Weights of a small transformer language model.
Size: 10 layers, vocabulary 2048.
Architecture: LayerNorm before each block, rotary positions, no biases in attention or MLP, untied embeddings.
Training: a variant of Adam for these matrices, 172M tokens, 5246 steps.
MLP neurons of a small language model. Each row is named by its layer, matrix (gate and up: input weights) and neuron, and shows model dimensions 160-319. Each number is 128 + 24 x the weight over its row's rms, rounded and kept within 0 to 255. Numbers have three digits each. A neuron's up and down rows have the sign that makes its largest values positive.
A block is one neuron, or neurons of one layer that tend to fire together. After each block is what it responds to, as a language model described it from the Wikipedia text at the highest values.

L7.gate72:119124156073143120101117120130099165109137082146168112129121108143134129134148174130159174105101142086127157108163067123124088093131139127109128135169144112125130130111165129132098169182118099129106109144125151113138134126145150102122091135110129106125134140107140138142156138126124147080145135147100161106105092178104145152124117138147164142132155158120139179107124158077139111096135123178127123100116160125088105153142139103142165111157156132163094138162135114124095134110135141
L7.up72:130137135099108107106101149169114154105105111085192091116106133125135108128134153186143160112143123084144135093110103131142112130108126113115150157162127128091133099132164101142081104151119091121113165131121144124144118155131114128113127174121145104133117131135121128164150113099092118086098157107144169119135150142129124137126096116126164137100073146113137174111124143059144158088110159143120145088095152130105135132137102136123185121164157129127088138138146136121111136153129152
L7.gate73:137093155092140094107120133104110101114130104086131103122158123150147084102208165130165146149130170127146107128169133144086187135181119104087151156117127138117198132160167139106106123136093124110106123140076143114142149084167116132158131098095136163138124148113150130161103131101149100131154120084118140122162135105128117151085132188129127138145122120132122123180138127124148137129105102127125130097103135130131170102159128152097134120149142154118132154110146160114147135127147057
L7.up73:121128107097108065128137109131135146149122090153187111135168107127138151113144121124132122134132122095085078136103151130093110086152118081134111131120100145117127106091108102098138108122097101096106121139135121130160140128181155105097127125096126172160110164098129122118055118135143130109149155098118138123172130155163142135162112163116135139127128154104097096114154164123126128129133164130139117139132137153133149126115119083152138133131146135164083160115142158128149111134151123
L7.gate209:088155132180110123130140112115165144173125153100159185084129125120158123105169111122120108120126138159118155121153117093128171137121118143100095071103171106094114135158135109151141103129138125142125119138129170128133084124149138107149141139129148125129134106086159147125113125143168121108130138101094103086116120168113102128119146105159126140139113131109126137158177167124140154098133128151070116143140148109118109130104111183144097111138133170149085125116153131102142122064155094
L7.up209:121170115179138098124095076144139162127143147115144142142124081127170145147156126115149111152111136135136145098149125132135140138119116132089157105093119102155149154156122159148162078153137129142083153196065171094091129148176103109156148148102084116142081149162125120129109102165121110129128095116122158088184112158147139145119155153127110127144151106110113143161139172117136124150122107113098128099099108159115122135148117143139097113173157110124152148116118116118090155127150076
L7.gate288:132128114115155092089117180137118147145170070164117136087157157121120161089151103157127113080145146106119157127083125098125173114118127133126142108186112123124167120143123146160146102109138126170103118157130141143162128113125160115115155080125133149120123095096158131111117083145100121140168109108088099157107135172132148145144136104158116158154116154093125121141116152148123130165136115150130119146115078127166135129148118148144151084096173092166107140121172149121124080148164104
L7.up288:179165109094124123116120135139188140175173108115160124117126138177109103121125103165145119121155143105169113087099097147092153114170131129101108100153128108114121084101156132126128106176146157129153139104131124103150134098165087108123133134144166132152084088153116099119101150140130113126130116133105157127157140108127100134099070139126110135147115087127092173134152131113079159130114139127165124114093143129100141077116130134141111115117137096165147102123124134126138128137165126
L7.gate342:140150101089129137120094150104156127155125143117133133105147110151125149136081136147141166139130113119133142168110176155079118164121124107114094079143115136108143145119153106153173123121137126139127122096119123093115152130115106110132081133155137116159146101143139154145094174045148133155129108139134115093111152140118126164119120146168132121152102135087102151127147139140096106149117139141094146107111101102153089107128114132091120121093116111175103093120145118161100117181077106
L7.up342:091130107111113109063111168112174134127151120158148124126076138172087088125093103097113111170109125121114135131140150162158159193117139143128138105100175143095166096101196138129126131155090111120131127169097126161119123115158119175116113150166126138163128115121107095121151104104159152112126098126147106116144162094116096147130116111135079139083095101126144131131126134140149123115123126150074172137096112185125108088098148165145138093151124135148113097110140122148110110177136109
L7.gate420:139126136125141152063108150120167167140126075125078120120130148137136133126105107132145136128161110127103122160109148163150091159124135128132129078125123146109119117105167102124107133139143151116145116136120147109135144164127117096149114085088111126154136108124155090159115119102114130134153111171127167134115154171131155082124091143158120116126087119157074132117172106125115161178077135136117168088119128155106134107117098124094139109112141129144169165071149117107141102129128106
L7.up420:117108159138149151158086153084125133135093126126140157133152134142098106114146113138152091157152132165095166139099114073181135102189120095152108106094142097138149134127121105121121135172110161148133118116136178133168160097198131130137109115127122130151112136132156169109148101107143124146144108120117142097125120157184122159146103121153146109150116129091144121170126179093082120141104140124129110112143129125126103123113131168131147137115146118145144096125121140132164123149135134
L7.gate432:139170149083105153176082105116120151155110098120146126094123052145169149122145136108145135157112127125117158108154176087126100094117115160132132101075139110168136097121131106149076163161160165114142135139132139143113144108163163150111079147143116142121128111101118122122093174160119122102107120159142168117129082083154085119134095090090155109104099144174129169173130119116119128138113147162093124093111145143128121091097144165124085134162105153132114068147101113126144136078119156
L7.up432:103160140124107141114082085127109106126098093083135145114138098140117102112123106160120151182113082126117130127121148100173133106106095121121140088111086106140098132138149097133090133167155138111119120144145160099100119121170120129124125132139135118159148127151119134085116123180130126115087131134107190117139149098138094101117096105128129095134123139135136141155150099108112161145128142153110128149154130094112132107115152164086129161145115099107077056100106119108135131115139144
L7.gate451:133113143135107100122067127117109157157111143130135130120173136154119119087159176111115124118153166131130097137169101127163142165149108142142150130113132106129098127122150107136103128131164137116145094094160091113138114086165115150093111102111136097144173153128108117146092139100115090150114113102105114096098118159126160155129093121155141160133142152133112140136131101156141124119131147101127119115117145139130144139137139153144153130097154155140149102198101111168101159095088137
L7.up451:141143129164118097139113114143134130120103135123158121071160104125129165103115111149162139140148113111160134114103142120146158140157133180117149097162094170121108141133175133089155144195130133132147099111150126104145150138139093148084160112164109132122121177130105131046107143113106140121140134120122097179118118142140100152092154105162113111112133170163142119126119130095131143102117133169059162139102157135116157130124090134083123175140175144151138080149089084134133144113175168
L7.gate466:104149140158115143097132130115106132152121087143112103075114108137184115109152108128097164095099135095126127129091115127171084134148142113133100074131124154088130125108166185118177163113112123163113093108135118126124162107150127126127128143117134141120103168099104149138093103112145111157102086124146147183096128118115122141128105154086153110095076108125138125109160125111107114133154135167136120111118144146120129141090165130117140130128139127160118145101086123064133096121138124
L7.up466:105096176135150155145126132150113103110142108111129127127110157156069127110102109121156143096090158097140136139089108105127104150165116156161148162122116132116132118132130132178110088112162131086143144103107145074131116113104179109119143128128134116136129132157138126143083141099204133115187121114103137099169104148095103125113087127126165119100133153122144104107123111149124147160114093134114097101142126086098098155108163135135138105126072107150109112139081102079155135137167156
L7.gate530:150109085109148124107164093116101164150086089112110111118111099169156158149098120144131124120127120118096132106166115103102122113133160119110116146131089136095166090154166116160138119158185185131119128162114115181130095124153083137119131116119119150101140096085104096087089100133129099148081154133137144111134158125154123112097155144112137080169134178157112161145137097129153152136128156112101125132123098122173126131138122157129137149142117115138127099131126098132088138108135146
L7.up530:128148145119134120117157126130154158117146123125153107095134101151132131113135130147139158097146165155161145088090149152133123150088138127148115153122153102120165102136182095135145153092141169123147133135137172125099088140128159086145081190130121093175168111123123114165160080092143126159081130145164159124117153088105154072159119115096125117133147151171119129102139115124128113102146130136121139101086168112134145089097141123115110117129146131103122087101077145140121128127133140
L7.gate532:099154067104099095165124130136137123127125112134164105119129131164132163122140129158135102109148086124076118158080145145100113168182135140093140178129108166123128122136126140117110093147132167146141114167156140119164157155143134091153154124116136107145124160163125115129107122108108121151120135147125108165101110149092146143106099105136140150114143117163105150132151134092126153122109118104132146066146161167128098147127101179149142138130161117181122119107139115115151130093078133
L7.up532:150132141143152168146152094115123134135147132094129141109151137144145119151170165116135106158127147128164118115125147147148144095139090147125111124149124100101142114139129121170171125120157106120084109088143092164140181111138108128160133077167133130145063137128168178142128121132077133128102114128138165120088168183148130088148135159092101125136130098133087128108140148095085153119085153103135111097151135099082125092117158082124158170130117126118130164130134096144148134122117107
L7.gate573:156136148125126108104172137115133117149148091122112143094123180139183116167099147131082146144145136119113127083165092124154112182118148083130135106139104140123125125105137137128132125131109131122130079088151140142102155144131110108135109128131124151122130122092142125113159143130122157107128097110098131080167157147106101146090135111159112140080103123143143100144126124111149142117102095155121137173163162102108156097142141135099170158172151104129134135167144117117163103117176115
L7.up573:168148166140095124158131122126131170135099106139117133153150094107112112174165149153127082131110122124147113120083134125130163098093136092102119127115140161127097118139149107152105175147146121135110139135106158133132136131111119146175139159108103122110122119167104096106138113145102110153131112070147162123156161146127090133111118128131140142158079130119085166090145105126091115131154128131139131124129154125081165144142136106116093120125154141103099092116124111173165132133113155
L7.gate613:156148140172104119120104157121125124129108154076108109149119161134129147148155155131119148088147121122108132086109145078089146116131135127123142088138086111096112153085149173126122112082159162135106142107084144108096136123174151145124118081104139135139131127140116138119078146168151077135114124111126139119089168137141140152140152116132144114134108143126148117119142138167101125140131130117106086102134206155081126124108108137107137079125136128158116162097113116102113181099118133
L7.up613:124166153111071116181099172123166098156101149113107171134157157136108137165143165140181136145101138120145088129079150145109135142095136104117111080148094126128140095115143129083139164102134131142138131139068133116128142105176144110152089109108093119120141087141126121123131163134191132130113156137123122177132149198108144120145126132082106109132139128114126124123136167154161097130079131140115115082133141139145121127069136160116141113133191133113150165109125135126121145117121156
L7.gate623:118165113110121137110141104172129139168112096081127154107129144141152141100138135135127151131073097132111138142107116104130118062145133108118120099089115140087190144119158116109114106144152116158123122108129118125138162168127125103108136066084137141105123101146139153145068193128171125067143101108124126164121135150150136141101122108141117107163127120091121107153136167091139073142132146161153116096162125090139130156097152111125117089115151114137144110162132111079105112146134158
L7.up623:133146116141131133145134144116092157152099100151096165096138136095163099092155151150135149115132173138107088104102088153106105141165129105149085147148145133125106101133112104101085113144125145144143172070135116080161135105120112160127112095096102118107075108120101120121127181156134134106104124149172129132151112139139133116121080145152158111107131124142164150109124151137172110188122141166156120151100165090126115139148134099141111134118189138147135159115126145114104107130167125
L7.gate634:102146119160085132125077124139138167121154123132098103126084108124123161099148129090130126136138124116142142124106120124131118144118142152109135116165128116118124175154184142153126136182105145170149091178175159104132147129133173139130144092114106096119149112114148125096131104126177136105111147147119114143125132155110111141110128142142124143096114112087129130155146113140115145116118124082128105158084123113121102138084138186161115154151162113163089133126114108134112104149080127
L7.up634:111136110147131123132138097145104137110106114120151151154129098124112099167128135144120158119121104151164159118108110151112119079126142163096115090115129138099144106187160146151134115182117199129079104127111137126169099161160156138137118132074130111141141124116167129150116138165132125107142106155135144161132109167120156095161093087126091131117096109111149137114126116142138108167091128113102142144161170156133122148105129119164095124126095134145111127113120148127091120097100127
L7.gate704:118123104116126134092154139112160096163124113136122114098119135123139143122107124157147187109104148152127108102122093108116095106115092131142102158106138112152141142150108100146111144132126160138090126118125148135090131128165106163129121176123129151094128130135095153079103187117111156163122134139131157114133129130142114141111120140156138162121167151096129095116118179103147089133101119146071149154142142143122104142133161141124172091145117146150088081180115146127116133092141097
L7.up704:124120117184109088175126175115140095089139128169108118125111088153110153087143112134140095099093149131123122140153162153062160173117097164176152179130140150133175101134138124144103157079135135128099125110147140142160161145109145108125130142136128174149133099113138151145071102107131138176120095115120151104135144161140111142117127097122181176133144176121100149121092127156085126120126146097135138093088121127099142168119141119139128107139108152116145127155148157098085128131146101
Early word-fragment tokens. Short opening or inner fragments of longer words split into pieces, usually vowel-initial, such as at in attracted, ar in arrested, ac in acted.

L4.gate301:171123189133108086179112144163124176138164151161138128127123144088142117089162143111172162091124158103106109146118185127121116132145091104149140141097108091109107118139102160161094109147111111091096118151149108137105152152091104102110176147121101134112181164093130128121128110122151166121112102151133170154172158103090126119134095093155139132150124110114124154091120128104149110094137098186148117143099140135124121119102142164182125068178129157133116094146095135149122139106141131
L4.up301:150165157143133094173119137153128145151178135145138094123152149139125105145097124171166130130157118123117109120086125085093150168105079141153155106132091120122134149162058111167108125142129155083134119150145098117105157118127104105123163168173114111084137154102159091101088120099134129106126123137144157162138152110143111119173084121139153160198143111147164129142097137138133110111136153129135129131148129144110161128124111153175143104153131137101123136143105101121116129091133132
L4.gate357:108133096111144145117099116109089165186159134130136127143157099181109115142142141102134132117117107117104150160150103165132125145154175150121135135124122135165122155106116099120093136113138139138113144115175135122121101054133135115102151135100138116121117088136113167146114163143138113143133089124116138134088146135128148124095141145150158136123145098111081096122131093065157132134115134101138128142124152116105175128109114163064118158188113164147110110111107145168107111117099100
L4.up357:138089088115125120136137143126134125097083162098137134134149105133105116133084162141170167157170111098139137125153123164121135127160136158140107114136143105123098153146161143109135150113149129142121174122139125079123173104162124157139113117142117146139151102094103105125115135123088140107115106127141108149142127145129168099156127114083148111078090156107152116109119140107135125149133138123125111141105157117117113076111124134113133124109128154122137104156102135128092142137095134
L4.gate398:101168114142151156108126129118138107154108128150129155120128132129139118134128176090106106124105105123132109127139111152128124138143135111146145132088151165150131100150112104157138143117135091102126133094126100113103090111112128127122148152161142110108145159120128122117125139136108137120103140104101119157164077188131139158080094145098129165152174083112102118108139133132129163098147100134160114090140107101125122156140152166150124160119125150134145109153092100127136134130134149
L4.up398:148190102170129151135088119156162124151136135164119160119096152153103095110116160149138082097128115140077118091157086113145153139127106166130153101085120142129151124134096140174120135112111130146096113119117155106074115088111130124108128119120165110112135101146105103114140132147124121135130108133104115143154118133127135128097132119152117116128160129123112161151106130179112140097150120111131134131142164147146102157151163155136114107109085169121126097130096093116130167114114115
L4.gate690:157113139108146117125122114079129107155147098126072123090082118146153143155110167115152106116115131121158155133136112149129089118138143162147143132111133121110113165095115145125088172114114147115153150116140132108082121093111121080118144124122148112111153136137140109142173152099202157113099124120141147154067110112134121128119131149089165155140162157128103113138121125091126106140129108110126179144115168132128097175124142192137147107142104181137183131139094110114106145139132116
L4.up690:129128103143102091101131113103143114133132168141085100099106165125105153074115132126131150109130120103136156128145167137132142159148121149146155158122140094165108186103088131140131128094148153123136149100140093112119132119110147123126149155126132101128161125135167077143118155099159140137096140149147158151099127124100143133147120167090154148094136159130113124106081126122126136107145105089150171147098149164104126182152125143111161128156150149145151118151109130109112172158127132
Word-initial subword fragments. Opening pieces of words split into several tokens, often names, strongest on Char (Charles, charge), plus Car, El, Mc, De, dis, and ar inside St-ar-bucks.

L5.gate727:169110123107136136112104167094113121139093176121157102114111133164164116139153137107136118110066112139100165129108119141149137148102118128114079089151105128206113130152147115117110125170072159168142114148156116083065148081116131108093147139101146160121126130131148095099161153148130122143122118127112134176120117156120122100108105151112099132087140120149124132105134169103151111098145095113087109153152123166131166190084130120164126128143127135120103130166132124103104136139141159
L5.up727:131142149111126138101112145146111104149101185139130078128125148111158158134133104130105115115075080111098124091126155139130119114130098115116133109101086115167156074149137161120112110101125165139110129141107135152102143085140141086130151127122105125133127122093137148154101165133160121135106118160145154139179154169135119122123140148165103143117155148140178117107133142120124124177137094099084118144159101144106140144102162103152130091155127127116118135131129067082138158136129123
Range dash in infoboxes. En dashes between numbers, mostly year ranges in infobox fields and headings, as in 1949–1982 and 1978–present; also line breaks and heading "=" marks.

L4.gate78:115171140134125155156126138104175141117120093129096153129098087130152108110144122120125115137139142158148090121163106084112103093120143118058132103085143134151118148108157140125141153112157137170106119110126138134140143109144091135124162171123122116132177116127108120085110133149143092116182104126083085132108148139149102137136154156130087085155156129106107116134160118128170126115123112120086111100149122101107099155146109168129096136133098139128123144182079094145104142138168134
L4.up78:122102170103134165100117100159142147127157079116096087166130124108136143143125130139144145137137150099132115127175107142125154174139139138101100100110132142095138127135152152103135135092101124140094115138152154111119099141120134131080151159120146120155165130111107127128140132132133100099151125118160147113141117140112127143173149110054126091171114151108170181119166107105141095147129144121142135130150168122149127142105111131126129108133086154124169122127089132117115148175110131
L4.gate242:124129113160143146136132157117118137120152113126110122127133128159132130149135106127109150151085128132147126135128123125061083140148109088133110116090114153131096118134109138099134157183079122158165086129164126123116134152088164122129130152112102137092139130122110092072158153135127109134162112094140119168126165113091131157145068122155163149093152125147123116107147131104100072036133136158124136098154158157115112165135166148148105114164157116110107140155119125120134144113137172
L4.up242:112125112118140170152106119117114101116180104082130144116178142132140105139100094114133116111121110111121111153109119141098125075149112140118110098138144143108126127158079115120134146124116134121122096118160133122088100167136146119127123152198086108079105144140101078116126124152104157142148101122106158141131180140133125131119132116125136133132142147097152163097109140120127096118153164169143161097148126134154123147146180105128084150164128155107117118136106092135130150131129144
L4.gate257:104116123074159148133131150125155161149132087131147119112129159114110138137131137115107116143136103075129103115128163152146103100122178105151093117135142117111113088136142159097146122065143169151117147120128118106113138160149112137077142156072100113167110140144109120116121108109083102130147112117107143099117140140097105133134131110099152149127124152154083129155119133100102154117112099140132158143086106178125139069143151106133128150163119140132111115135099142101137088138103081
L4.up257:130162133109103134115091110092107153161130123071170145151148098174135127143156155111109154142139119137136108126126122064136102159106097108089113100097111082165126154128131121152099107140160157107109164154138139109086125092150115146139126165102117136159150110153141105157130135129087134156161124146078133133106159112156108145181155127094102109116123163116093102102129137109098165107118153136138105135155126093112138141129124153109115106108106134153144123150122130091139147129128102
L4.gate735:143174158127175149137150110106149128159082109108123153107161129117152077133146110095119091132136136171154093110139105111093082178130146116151121099079172117096129085136121156124132138136115139141115123123143149156131139119126153139174120137141109113095138098092093151123090114151128133093157087137107116133098092182125119130128152139116122118189126107107152159119151126139110121103111144115113135123141157118170084148126136165146132111082132115161153140136093061126133146136118106
L4.up735:141131211152077127131107112122169114114118111159117155130124145125124103110166140107092114110114127124125117143154130146150140147083163096103169097123127099090080152148099158122129106121133090126099107129109111117089106125126155109112131103117131134122128110124119132125137129148176125145123137166133114161117104071147117181174130143155095125121089171154089122141127083169077128123121088153127148092137132123132117149111093147121101084111093121099135149173091115116108104103113133
Finite auxiliary/copula verbs. Forms of be and have (and can) as the main or auxiliary verb right after a subject, often a relative pronoun like which or that, e.g. which has, that is, it was.

L5.gate698:152133132084118153155068125130163157171102107134118170098099089103125165149105121125169119125119079144098139123109081079150084082156130146146166120145142142142115134132156166145161145120129145154143127102139113107116106113117104117097107110128089127117158128133115117164088114101162156153168138119101119127109170122151100174125099103108113132128093153138155108119100143117086133111123133141151118099094138111145150185129108148136090145149138115143105108170139120114106086106085137
L5.up698:082129157126093139113113114124134115122141106088098121090111155181136108116076144149115128086095116133132145113103150129081151180143097131151110131122096170143145129143158144109105104152129089128136133157151151120174120151113082141121165118137118130116124098118150121121124159130153139136109099104127152136157111141132108113155172128128105130163133165065096129144156125093101144110134143114161134136136133141120119093137104127137155114109129158123192140148133111088130131115128163
Predicate connectives before verbs. Fires on words linking a subject or auxiliary to a coming predicate: adverbs after "was" (then, later, also, not, thus) and "and" joining verbs or items.

L7.gate40:132116121103157128112110141115170157098087144107099108130113165145137169158159176098136131130132152126147146115148110127085110102105115109139133121138141161135161132153121128097084104080097067139098099113117118120089141145145078127142114158161139090095100159126182126106119136117135131110143149130125116140110127148079137129153138127174146140116137126174119131149105098126099122121127142104093149125125066160120076109121076175116137137151137170177136138144126163128140173139165165
L7.up40:128139138160117126131121123152136088094086132131113139131161137136131136172172092122150133146117103131106142159145145112098153095108126113132119126098132078157124124112135113142122167118080133141097106110117115127102145156103157086137111111138136126151124141147124134122105147087112113114131098115142125142165094151107142116118122163152155142101111127173128154101115135141110104104129168123092108077121118104125136092140154183090124114142134174133118188109166124123108115166146107
L7.gate158:159170176107102130117128131114116128106138110140099156131103070146159104157147102109156152125137146146111119134122126086109110122198107106144141134080168131144081185135100129137124120125074131148154147149127111109114135137118122101096116109124109127116172115098151131088156132110164168107162108146083151134121102138133110166109093126123167119123129120136133146148107148113164113133152102090156096123135135070150139142125160150131108115123129127147160147104117118134111150114080118
L7.up158:131150144097128130118136114171143117087134132150090151143085124120138100129168119115164148132131165104090133132113120126125119081145121114122147144105153141156088190147126159121118135104110123114158133174138113130124115145140131101143125113153085141141130105120167107117113112148139127105116139141136125118118149150141128140147097077092133109206118104106150139123093144193131129164129105100139146107132116100147175125146127132103116155106099164135171143118106122124110113165112110
L7.gate220:117153184129111099138136133082116099111105117072098124097113154154148119154137179090115166139179150116100102133092143105148148115123134146144141167111114148123111136158149123170109176152123119095097147158136126135127125080141125107134120118127071116152113141140174126148135121097164164130145131167153128133103125091139101138170142124128130139114132134114065156110132167116127130140137153104109111114119129079153144134115141152135140161159150104095108152103133096154155155113139111
L7.up220:099109154165142146103131189137088119125126113112107126117097146126167105111122157112115130136118121119128126146126118121122097153116108122145175125155144094118148137099094128167095145093111114095157143110173112122097156196115108138152090140153125149131145140131160125158168169122176168156104129142090136155179144129084111138166148135103105101129168150129151116168106147126133139125136121125111164151106144149129120135135155137181134160137114128130135129177177132133146099159067123
L7.gate231:082146153111117150146085145106143115141139077107119165100092128177136126142118141128122180096131130123134094149114142119108111147161121112096118097115127144111105116141141181131143129162118165168138131091127119131111132110130145144105161142119144142129123121107139147107088152132136106119188092132110128150123115156121132148142118081078140129170151153106110156138160160105126151153130116124120058120116076154118098151135140145143132086100143100126163118114122108094124124103114154
L7.up231:116116134109123144140072104119143140143131110102138138135115131158163127129139117126128150100151136102132132128099141162079108184154181113142154079106137118156104116167139180098165127125125119165161142117165147163143132127118108134133148165111140149145093120114115128111133095120113092098155072099106142139173141123135122128143152091057137128162137116102131169134129169085109101130096139110114121120103079146132124133112099161117114099117109146155159171122110092117161086103097121
L7.gate380:118141178153154124137117148108170106086125130119124166174110143134108114176094156118133174123114154154130091132163119149071110131168130102109168159121124133135143153093117132163096181089125134128131111119131142141089113141084147130120121136110098100138131139160145109142139172137146137150122139134154119135092132135121123128116163083088135136165161126146133135139151131136099145149113135105139098095157142163126113112184151148159161086081148121125182150159124127090119121078081095
L7.up380:119116109104090149158148156128177151121094120155149131153112130151081115146128121101133127156165109088174075109121122169142098127145174100137114118118168143147137126132126123162169156112113107142116083151139099138095121128118124111105149140102113111125131103103154132140133096110117089139179110153134163102129121138164125127148135082151178131137165136128142150115140146121068147146118168066125113134139113127131094099091126166149136132121160122152143124152118131076098112140096108
L7.gate382:108071140133133174160103129126143148140108139109107152128109151115146125114143092091168124134115168165150124139117126053133092116082111133147159144144113098115086182083132153106117151149143120122116128137140133092119164145141138100093141126118115106111121148110125136121122134129153126108118101156123107090081155119098107128121079164138073179131140174140133098137126141130131114132131115106124114190117121121172147087089137167114110078097141136178126143141118116098117135124110132
L7.up382:164143090166106131146120171124143165153112175088129105123137128143077125118137138125115127112107092156113145151095102129127094170129133138134121128102146118110148143131117143078156147127099128155123150107119162162063120130122143127157138168143150128094174105089121169144158099147139141135163058116150087141145108125131114153104138117132112116146160133165119126099148135162092085139148125117131142146142115151167097134148149168142102104146115128162151100098085123127160111094106145
L7.gate464:148119149122121099099127157136170134141138117156102156130145117114100119111147160098120137150126177127115147108154119162137141106159110089161123140080137145198111134140118135117110166136085096113100134096102099169102092148142171163146152152123107158129124127134136090143154129151118157105103134164122112119138128167098147104137147126086137150123152108142107139145145160170096145165117137136106147134107146114163099132140119170121119109109116149095182182143139138113137122184109102
L7.up464:107096158096110131122134148124129082184121132120156152121142178124110099111129151108143118115122156145149106125156093110118154102139138102111074111099079121179100132135136092195146144099123144119130078076174098131095171137135149144121166148123135151105111162147145103119133125147101128140120116129123160148132119127169164122137133141142135143105173155121112101143172139097120139160125107171163103143101134130139110172106109140153154104112161147120120161104106091156138141125127117
L7.gate523:124124102143113114126081129093162112135109145107116108145137116143106144128172102135129106113140147153149130130105145146090127128126123119095091121086084155119147114104114121115134142107088130141148133171110182144119157145157119121136110122101147112071136124161141086155136143133166119162118106154124107180158117173123117134157079144145160088098158147151099129119148168105121117167126137111094159126109156115106118105150117160131148143114162154150113129081132148130122134094132143
L7.up523:137157132142122119117101163136158107138118156127137143145092092155152077126138131090136143142116136185165147142138109102091096092132156132125067129121131109116140138119142147118146159130131160109115109166123134131129154109147079137112103121109100144076108127179163140189118153140156118172124117115159112204114104089140150130154111187090109118091161123131122132089110141144134100132106133107157148153075149139113134135134114113106089147087146101128094134151129097162145155092083164
L7.gate534:109155153099124141125106127101115118141120166101103120137083144114132100160141147140151095103148117121147121155106105134064127116131136154129204163123069167138078121125122155095128102097124109132171112089086154093120175115114102147115153147098125088180157127124143106095148109116133123103160131095132093126134088130146135148125136113120132148166112149137136124154140115150133105144108091170096125134142113125098142174109111099142104164133090114154131127120120110100162146105095144
L7.up534:104106145096141141087111138145175128131135099123112142145111076113129098141131139127176147123130140158097104142107138146114125114139152156092138117131121152132109170136161141107157113138165128100088101180106121107130150117120067132053165150125092108156135070097155132115075126095103124086120108107123118114148094191179146134168140124126138131165137154136121133102126153144148120173099111115094119142154093154128131109132137090133161122131155156141160141110123105125113117139118124
L7.gate556:151097176144162143121095106134135136158142108109128139112079143110115069122136172144136162138108156117154104100170124091128135142175146112127161149083167122122166179123091126141109101109133103145077127147121101135130123127133096163115110112139092117109142104098128147127090126157110140072141148106122125113097095173127092132101135111131134132155127141086140130114162180122143074096109131140097145165126134095152098159127112140115147113142143150153200116180118103131116116122148157
L7.up556:159111154135099103122103141142122114122144110123098135126054148121121096130120140153128111118135124137105116113143140074091140129131136114118106155140161144139143156155102111132080119105106134104101151184152124118121126118106163110116133140146085140116129098092137141109105116157131124089143146108139118142122125130145091148109127147127126115146110142071089125096108168114139135088152123133102146138117157101149137162105129135114120156074112158132123131209134136142107108150161146
L7.gate674:110103203099111125153088128140090083086096136111124115143077126142137103148109113132151157142120132170118126165111155152093090119154134099132133121151159150108074164144114175114156122122110103123129100165128154163125135140122097109101117132173132125101124149112147133101096123133153159138167109134129156153099134139133150140091142095166160151164154144132133144155106119121091150157130136119116129147164157102105129123085125162157149090081162138129165113178137106099090158149113123
L7.up674:118129157118142140142124181162125148108138161119135123139077128105070132131123112160137127131124151179160113136141151091108109132092154140105169123151170122150101157152148142144100090085149109144108126098172112167103097110097138115146121163136109114110147128160140130155134137149101161119132127136092132129171122116183165151104139142078130133157096149131180148165111153161138143147150119145108104140136144087121131152153170163173141121091124145125130148130101085134141160121130114
L7.gate682:164147167156149129140147119106192104093103137158091122110130131144127102099107134114145138114184172115112183115146130138110104164142115118117105147126117123131124131116108109154143145145132147149151123118165127098138116140171163147144143097132111132104127091145136130125127156127132089135133125121160119128117166099071138154121129129112157087160167117112143141114147144155113122110110153117150058108127114147168103122137087139121143139122137165117097134138137139149084092131121117
L7.up682:119143089107184183110116159122161133137102152119106082134099115153128156168133101112135127146131132124101117166128112152136111136135158134123127168139094133167121138148097125121116122116126145092118110155125162144158068117149130140142123159110190098118134131136129157131142101143106108099135121122151128139125131121122151106118132095151118118106130108155139154181070120126133156126114128124152187162152109139129159105144121149174124111139086104128142143122120105143144145118169106
L7.gate756:126086148100129108160128134124115100124116159166109104147141131077148155129067162129125117143113108161156115144080133173079095106114113112110125172127129132111068108107136186141069167093101161139118134135111073130109120160159111133127109109149159136151158163132143120177155177129121142119086092093154129179106122111142139084154069158077160127142109131166136159122153136119106103124098136094132147108098105139144145123135127129117082116075138138155102116133136169155139128132075146
L7.up756:104148114159096122143097122145115080131092112117172132101173166124102148136146124129123122138150076147101095122152121158110133108128136100146141107112166107129112160132175116141123123105151155151102130155111135102157161116112133138117142109120148179171090146125113138154086148129099138127137139110096168121109121115147125128171130153116119116143137151090145182144108098116109163134168168090075146136161130107147108089184116130167090131097152112118127119147175133147151103095121151
L7.gate760:107141124119121159125176156097160141133116087114161128136166100134124148129144127103141111119153120156147147139125146103091140093166119114123123130145146158115099122136138104129069142106140136155119123159054082135119144103163135090052118129111104151109131127104159110082131127129115079097138152120141118112150106188126126099085101127133136122158118101148154145153152123130133098161114100165124107085149087112172150138149144164102120155120141146148137107160095123085097131130132094
L7.up760:132084118148121151128121142122164151135123117130116107127100109114081103135145093138128083097157121146106122095097118110142148106142109107132138139165149173097129152141117125143122125112132133164146148182137110148132134134101146164124105128095168124118173143088151163142141167158161128084130145083143152107158115138160132136093112104104126122135133133098149107126117157135128113137174101117106099125152116130133130101117139119123139175137137135178153145131163066114136123173121093
L7.gate797:162164169106131129102167138151144082115174120114123078143113140116146114152123158143102164108125117131156099118127138143139145151145117093136170112118168090135075153097112148148083146101142147102118131134109119111107153113131124173121120161178145155117202096076137122119106132162128121119106116126115142110116161093143092153119111102100130126136147122152107121131111138165137134131162119144113153113163131145094135150097109131114141156091105124123129107130127155127165118114116166
L7.up797:140142146159156114139089142183139162113097089120111144137131118137094122107132111130118140105114131131150128145111094075081115112114177146129121158093161133137131109178163151095152073138094128186080127153119135155122140102144096132135137122152131131094131113124151153124111116118108102112158088152109170148140151161117089166095127101155141147141171110144121169103104141129132120110177138127092136128149134161096124170135157105122142123099128136158096110196160106119156167105084128
L7.gate812:174137123143122128117156070158112129155152089115110144147114118117161148159119196137148121149141166151145121117148133111118092096104184143131136137096146102164134169074160140133151127110155139141178150151104107131137160138129104085130150082111101129144160152131144100144119087128131094147159111140152065149118119146171161137108118166116154130143149123098137149166116150141090139153099114173112135105171147087141116126145140136055110084101166127115188170132118132125156116149130077
L7.up812:125099153123090134146115124124109134139126102091158147133088096171133113127112151138167096176127185148181097098113120141116107126137135112122129132111134170111113092141172123130135120106121138150173144131072143092136128121146117119154141127104112144106152132125108091166103139151136139168161131146142125110142096154159126147156145169122153120132155168143102171169137137099127143142076126109122137088141141110121093142139143121122116135113144108141106155125107125087086181115118116
Slot before verbs. Mainly infinitive "to" right before its verb (tried to, forced him to, about to), plus auxiliaries like was/been, -ly adverbs, and word pieces after initial M.